config.toml
n_kv_head = 3
norm = "layernorm"
norm_eps = 1e-05
positions = "rope"
rope_fraction = 0.25
init = "uniform"
init_std_qkv = 0.0309
lr = 0.00102
beta2 = 0.98
weight_decay = 0.0
decay_fraction = 0.564
MLP neurons of a small language model. Each row is named by its layer, matrix (up: input weights; down: output weights) and neuron, and shows model dimensions 0-191. Each number is 500 + 40 x the weight over its row's rms, rounded and kept within 0 to 999. Numbers have three digits each.
After each neuron's rows, "fires on" lists the tokens most often at its 100 highest values on Wikipedia text that the model never trained on. A number after a token or word is its count.

L4.up822:554483469503494552486482485471483535511473489489508422460495391608478504505465519496526509522521410505519447468467391488464466446475475600450497486548511500535471448427501555461423533554528523423443485461508450407485549482526457473487443559533453495485506541511538499527573515529428542546472487502464456508488497506497541492501535491543457537450442544525489481529534552545487510520514505558481554446518416477537473452498518551489599471595506453519546451507450464584488520554484491590581505484569502510505492499502471515538505510514564544493543506507534491539475521434450478453
L4.down822:472521582517488472452542497510538497475449467471500478524521452511541523478469527421500559565484538473496528524527474510443553561479514539513439527376510537557492432449516533484461485560431561522427570454502494487420469497508524507514437446523481482533525537580513485535476572483547467556545529443503465544529478504485518478452466473485477475492548490495519519501478459527514482453507525486558561456539509564360500489476464493461537470474483491533547471473484480551453478573525522483531527451491534486457491533526470451425503478474565449610574521474478488437524523522537465499
fires on: "a" 41, " is" 8, " an" 7, "sh" 5, "o" 4

L5.up590:451401479549592463526548458458543535450514443526547424486450583551467426451544477556485547508518556548578521486520457442544494521517480450511510493488447516463515494557476547478492464519467471466506502559481486491520506490461515487475458518605569503454560536394477545524500451412524499484514532481414472457504516457542538515448571428477548456468520514448490439434491465529570519501487468525491485452562536551479495446485481496493489502509478429522477441471505548476381537514504459508477555530513459515513463477510508450481488477517565526515511426457499547561473543580530470502
L5.down590:495491569509416533475507489526485502514435482493455573510497478511540539514480514456524517568484595481452457536548466467460477566495500475469512505513505456522476497554560485473518572534469538542493558496499556542484490515531504464463548435450403568503469441525491504494508533501514477592423513476493489491405484485512470483554491460510547535578449484499503534505542473466527542556500536430539485514456500520466473482475548543432460537467535440432553507562541497592469454450499505482443528486474496418532545515432488462451561590477476501511521542526459429472466510473505528609
fires on: "er" 36, "ge" 9, "one" 7, " player" 4, "l" 4

L4.up926:463549504551637548508521490479545456491552434465428446501474486550445456466497515498461534454472482451513506496501547463517462426424490442487511555518493485516501580480463565514439472542474490485532520471473505500480439533489502531519415530498504488530510507455590494522507465467524601452468465492544477484433427500534568481504437583536508452491460530503495511490383472504566575532491470528522480451557533500473545507559487482512436527428551484520556545566434548450478447479485471585517516499505505430490464477498511525474538528510491576528495465552498419484504516532547490471
L4.down926:560505471513497557473516483507491469531467477510459494476394446466583517514521522460517479571417464536463546501543479548413588511534445471570471539439494480521478448539470512454527590493507516589521555520444466553514551515482498486525508509476489515579517502509499407597537505479505533530501544542504515529514478519530486489523549491548507481545462535522437550522457481477450393559471474536484587591479534469486547530456544498440460542555471505514486485517510520517450498511476445485512482438530554531483463481409499446446472507467445467467450509545480500517486430446529457521
fires on: "d" 22, "ed" 17, " remained" 12, "s" 7, " operated" 6, " continued" 5

L4.up647:487496443447436453467455594470500478481495511494569514472503443543468568463582407513519531523445479570540523454443522501505536508438504581479539542569526519535545470445496511530488534487528479539499526535529507484441525532483479489527450533504465502464531522505513503471431455531523471448467485439487556487501482497472459531559478471450430493469519556497460574549504529425428526545533555487520506449497490457543435529465499506469572464531448548408447525554496557442526520403528474599510490505495453526497520494519515501504571528537524468512473545490511525459429424490514506489
L4.down647:534494572498512489582486551467509490515463559497530551457540511424535515514475475537535464498532453540485483525483412529526541473455452529571488513491472558532527467495470502580520462507531511458505446471537490503465472438517517438510529550575520491470534524493398515518489530597516441531535425518512513535537509498510462506452437588576449504451559494485535465491535475490471497507528503509503597453478507478396483441546484455461556509531468484501508447417517503513527535524514451566537528489457503519573451473535455466448535541461515487567422506514493533381480513539462525464
fires on: "lo" 13, "nd" 11, "lu" 10, "ere" 9, "art" 5, "gn" 5

L5.up396:476522526447549574483528456439493529451435469500454457535430463479534566503528490553514473565569511531462587525497452476568517428527518547437464516521477450438486550487510501380451405516489503537567476486514553539407495527458510510461461508465520558453546516519554462494510475512484510463512463394496460475395480538542474520503554512459543524480538507550507464468472473472500553486449527476548425479418468473453437532561533462496472534512508407489513445481501548438497576524498505489566469488545458476558555500512475486518509550477563456507501497512509519461518543564487589503
L5.down396:555430497483507470512499404508491446483497584498582461526498509533564443501523511474493481517513502545506401514480485422496520496435492537475489472370524490486446478483540449459550502525523487522529562575457590520476463481512555479505508511503520481570472517452513446491479448564516459491537574498552471553522458437454464516501493499547413547491468511489464552461450456549497518512451573531527507531507505454521517537519519492490454512511474473498547481548493502533549540482510428461467491480505484432469573504413514495499513596527417574547542538465524517484452540495512472402
fires on: "%" 26, "s" 16, "=" 14, " throughout" 5, "up" 4, " half" 4

L4.up455:481584504518527489510550472451492542495471620486443498577519469540483500533477376484524476477523496462533534503521576473444523509489440500534458556513531436496551493455419490455478524502440476468482434512501557500519530574460418448542452508525502514391563418507564531492558513472565408463511494508592560480482488509522436504459518513525454585427501490452564513422503518381523488558554530534483494432524525483481499533528534487560442466535476492516500436501523561488468512495522492491534549527436449462539502449497456484443566458517440459470560546507551542474494497454549489535
L4.down455:519412433433554507494512511572524430483528456517508489471523493503522510487554519434551457488533512488512499542467499517521468520586512544481528523443610518495522501552541502454458444511537489552442547543502401540424574562547555496503512531500509454545554443490429489495468510532523499473536500558522538477442547477505466512467462505456457475422490439442477560515437552499527497466477526450492515510519434516473469482499450527489482472493419462514512498561509492458521508520495482540543446485511478530541540505416444455516430458466448513544539462544566485467542551542431459539
fires on: "tt" 18, "d" 13, "sa" 7, "de" 7, "g" 6, "t" 5

L4.up1114:476467540477558514481617513479511544439457505488524495495490472560494475537489482521515502485493515508528531480454473470571544504515530506385588497501546475423506443546572534449463427443513472497525539401522496434494465477484449518464514499469511501469497497508596506502461488452490471549466525485566517461593429460567480504505505517494512579516479449549521506460494526467473533513401512512527503555509480492432455423480430489470457541496587479571476512465480454512513518540541456542527522441543471505447484526483565477509476561532538530437490505500472567507443547575511549455
L4.down1114:519536538539513453578484517528530478484490461535564467545524555480540533515500475505485517432511538537454443520513523523479539495449560515553466415382509538409526542556560443529499576472501485444533523534506498486518482525547487487500561503422489529481510522481464536454534493525533499538484512509484505490489501478492462561501577515467542494514428446481533474489530389573480470422512500499483529494470452459518502515479422447539530479486538456559534435439417465476535518490510474502411522501500528478457498446462494468479513513535526426580522521500510512507454513496505485495
fires on: "s" 71, "ó" 4

L5.up350:491560391451513515487490524512550524446448468495506573519499547519487494476546483481538497552523504518472503437553484532429496493446514484465456558497570558512475570495424567497439468533493538423474478471509494482512542416498430488523520532490506491466533509463495569536497494473527464536471529393504447505590471474583437483547439495479471486479461501522532482460502449470438443528491514556555525426483462507498486537526457515515507492510511516487544516458504547536462533441540453525490510529412532526532500466521441531506495517548517471477530443569493512446506479480442493552
L5.down350:497523503522532439391451527498554519465539457480441505494505518544511571518498566627453550431512517538458513452555544519577549425502457448560540499533446493475482546515422457462444553581509491465478505475563516558496538477541485439440546458510525442503487465526515513587496551450511480499484495494541475530545515518524513529368514497555481478516535534500514533405511544481545483482496479535520494543518469506524459563495475562509503504496502471450511521511443545501560478439499565426442411503421540460499457465432551487521550527544520463489528480460463496473481473488486515549
fires on: " |" 52, "\n" 11, "|" 6, " its" 5, " the" 4, "s" 4

L5.up625:509523531443577523476496519492574472434478447447554487501468469490441478437513501492501505614619455489486538462576465523468533450498480513495578551544474443493453587452504489486497444501494477511460510473503463489550508575498560504557493469514522432488407516532504513497601469453494478545461579448521463480535410575547489497449527505462439478378479559474523406471566541493488536501485439471511492491556499519466482457474478459508472513512529445521547474475479585437508492501518518510544473490545447469516522552493434514512583588488512507477493464426570503547529527601455451430
L5.down625:503503566498508477570545575459496507495538509459544478503510543531496467388515489451495530463469513508557434481474520471475456539487526521507510531473558519526468438555577504452427468492534530503531575443413439487511433477519557478478552484514521507501534512503554505502521511452501516495434504532594543503454456447498587510409521537491469463563533549475547424467512477466521470488494463510508559494416481526496410509585510466493477500467544431542541478433505539496492399454480506489451519483576467500509430468457530473455460441494577512488513597520508461526444444518489535425
fires on: "se" 21, "s" 16, "d" 9, "ge" 6, "ates" 5

L4.up591:522540521471559480450513445507481548498482507466462561496479462514525521494555485447574486538495560473540524465481476463462503502476478510484492491522481528486520517518502491517481435537549490430456398528468481462465502503480471525526477524517503485556514588480533414458524511543528397540472452496520463544437534502521532421490497476565558472555389464444497521493484517549509587489505501575555567476415507458427542494516463418441526530524462543477529541555470537452507550548477479567569514552478479491505462524460452453475567516493476490502495432569555494457480582476591434493
L4.down591:489565529559458531550544616534458488533427463525412445447425533557463472543477544556473431543478431471490529561539490468546501500469545520503484427379484516523522454528401492441517512485420481521485567449540464497525494472524512468496498531514579491486545516592494488525395407525451572525528548503492550432474530576576493506497532571459461579543490526516562537583465531465517443464459541500498455477467544493518531438480454495499512502480469453544569506516558478486455486512483451565473541528442523533446494502467521542466481501532524543510435454482479498438506487480451483458
fires on: " rest" 11, "d" 11, " left" 8, " back" 7, "ed" 7, " spent" 6

L4.up357:445487523531498581496473495478547515478527531508509480450506541507458486558533538486617553478534572576554502540474584507567428537530454481557524509515556466441484463524443526527473406499543499420560483450486523477517478457525434478480498496498505528471548497446574497466486491462541507522468496484513486499479458457545510573540487522498499483508463509499507524464484533453538496553496546502472448472529469519396460519487538449496505495456556397475483453524504460439530432527431507539500567532499503510443450457575474496499454486537525420449539514513545494493439508539576479495
L4.down357:428506558486463500518522490489467552505565537490477483478437480500539499562542519476433496445513464464440428517494501479423445498504484532492485429563485468550499547516505506484473520520547511441528467508505464436447577443496483452496476513514546515416478553544524505451509511460552555490443515534454526539569486564498511490557532476504432472525490445502529469566563568573552485506508518451416520482497508505497423502560462492526465517463494493448476424546506459460487483523513497490456522472510479579516471488516506535479423476531526516417509513535527455534506540495491513463
fires on: "si" 14, "s" 12, "t" 12, "=" 11, "ta" 8

L4.up878:482389502499470520552469474483532522464488544527461467554434541427489508449449523467439496480483476541563561460460549526453554478473549536470516467518499443518554434457508553528532523530465558504581476480481526514487482440448408505480505531446442598487493539479477527482522453471554442455553482492532553494512427473531459462491541538572522550482549544546527430488458473473488519498577557473492544492519520493460490498552537465521372470462510505518507459512471565456457458558441479532583530429494478458529502534497525486510464577503504456528624573592548555535518556507432450586
L4.down878:481470462494486528414465472448500576489455511551508446490529510437405433501506536480473529551489450503464469500487461485537520519496435526469507499543485477471434550419475543444511507511500515444503486435505523452533507476467510505479474518521521487474483430505523469477541539493475527476537503533573581489488475512559452533519494485458466495419514521596541571508397497536551467481486482462456568556473448491460493528501544488498489515439491515472559487442472456554498522519493474560442528423509526486511484502466502547553481480478555458512540495435490473436627468578499557524
fires on: "g" 24, "f" 14, "c" 11, "se" 7, "t" 7, "ad" 6

L4.up1497:529544476491507541577509457464498495428511475511526493563475478551528523519547538492506465498540456540485453504520606450519502528561522500458453525511514490441489504509561499476512452548493520454630543452526483406483508450493500476384513488460511516475468501490498467491549498484476467488518405458523485458542445558511459480530480529515531483438457517502574493486467503521474523459478464491493513536558484491456477532519478533519478514468483454421495451521460469512422494521504439592583401463513461426549468440501420488521417508493595532501484502526513470473455592519502431454
L4.down1497:464543463410457448506507499493474538492496484613499466448556487465542531398525529492513489545469462475482428523472479526541531553469480523552480536427542498574537490468448503451487543522498492506508561488489464432468499482575565532534494514482488531459531483499492541526499622577517493467536502475517455502497499459563462475516452455493494558466487492568509512536459501515469543552453475523527501529471469569462526502526527432512525523482507516547482523424508589500520513505532510502466478501511481479535494441466546501531544486462465486526461483500482526443487463486485544478
fires on: "s" 54, "is" 19, "es" 7, "o" 5, "a" 4

L4.up15:484495503461489543473466482449546524525501519520510546501469448479496509493462535507551500489595475578518499538509522495516557480547466479425470456537488599410500493511507494517461483483505536529493463465513470531485461441499475527476543481485479522431515543442593559473482456411553467492483460459449537440500556510482469525526469457452481408480444522469513522532511428463534482594520561520505536536444484506510570521452462529629423563467481469479421537572503521511574486535417494503587538500538509460437530456502403524508544516583511469526518475500547502509493503487452403493
L4.down15:483498493474564442575599486498464467465492413468517530528531438451538481507461514482426544490431518500460510503485434429492454578402487497515503455407497471561541481483545560519486535524454525500570480531499505515541469497582568469457516436472528474515503543527517467561466543526488512515469495532508529484499539485499481467493490413520485497474455505429460556568481461549440510486497498545480435469459521518492489531498563517457448495452463509554458553528467523565516546493512522465445481502426443525492486536493471580431494480472513500446540466527500515520509515557516490586
fires on: "-" 33, "no" 8, " This" 8, "sis" 7

L4.up203:434463473435500453534481459433483486467533514487472508469465529479489504477530446474489509550482427468502552546443455490532488510500464489515482497561564527489525583521543548548471493554533522504513427527468515463520601472421418486503488572479480524467485555442503456436545540504537477520528548541545523498492501530559541456463490474527478470466558455495448502475491532563531510582476440504457505522450528539450518502478453415428515503570447482410479468519539472467446504449524490573582525573489480454489518479529534507497487519456519507535506491542497523393530434486513517490
L4.down203:420464443440411543451495463509443524488555458505514483397483493475464564500576552525488526516480542502581457501501490516496554488544512436574495486516536521499472466486514508527478550530499530441527510500562566524500525566499520469490509427538532508462500515487497510438543521596489573527501395523501456573534498500489550521549497436450477548493523492552483482500491497539546516481568475456527456504498495483483554445526449499451421491505427492555518486512482452528509487442487482545521447572523417520540454564507534477497472475472449503546504557511439397487489512552528452500
fires on: " more" 28, " %" 15, " m" 10, " high" 9, " less" 6, " density" 4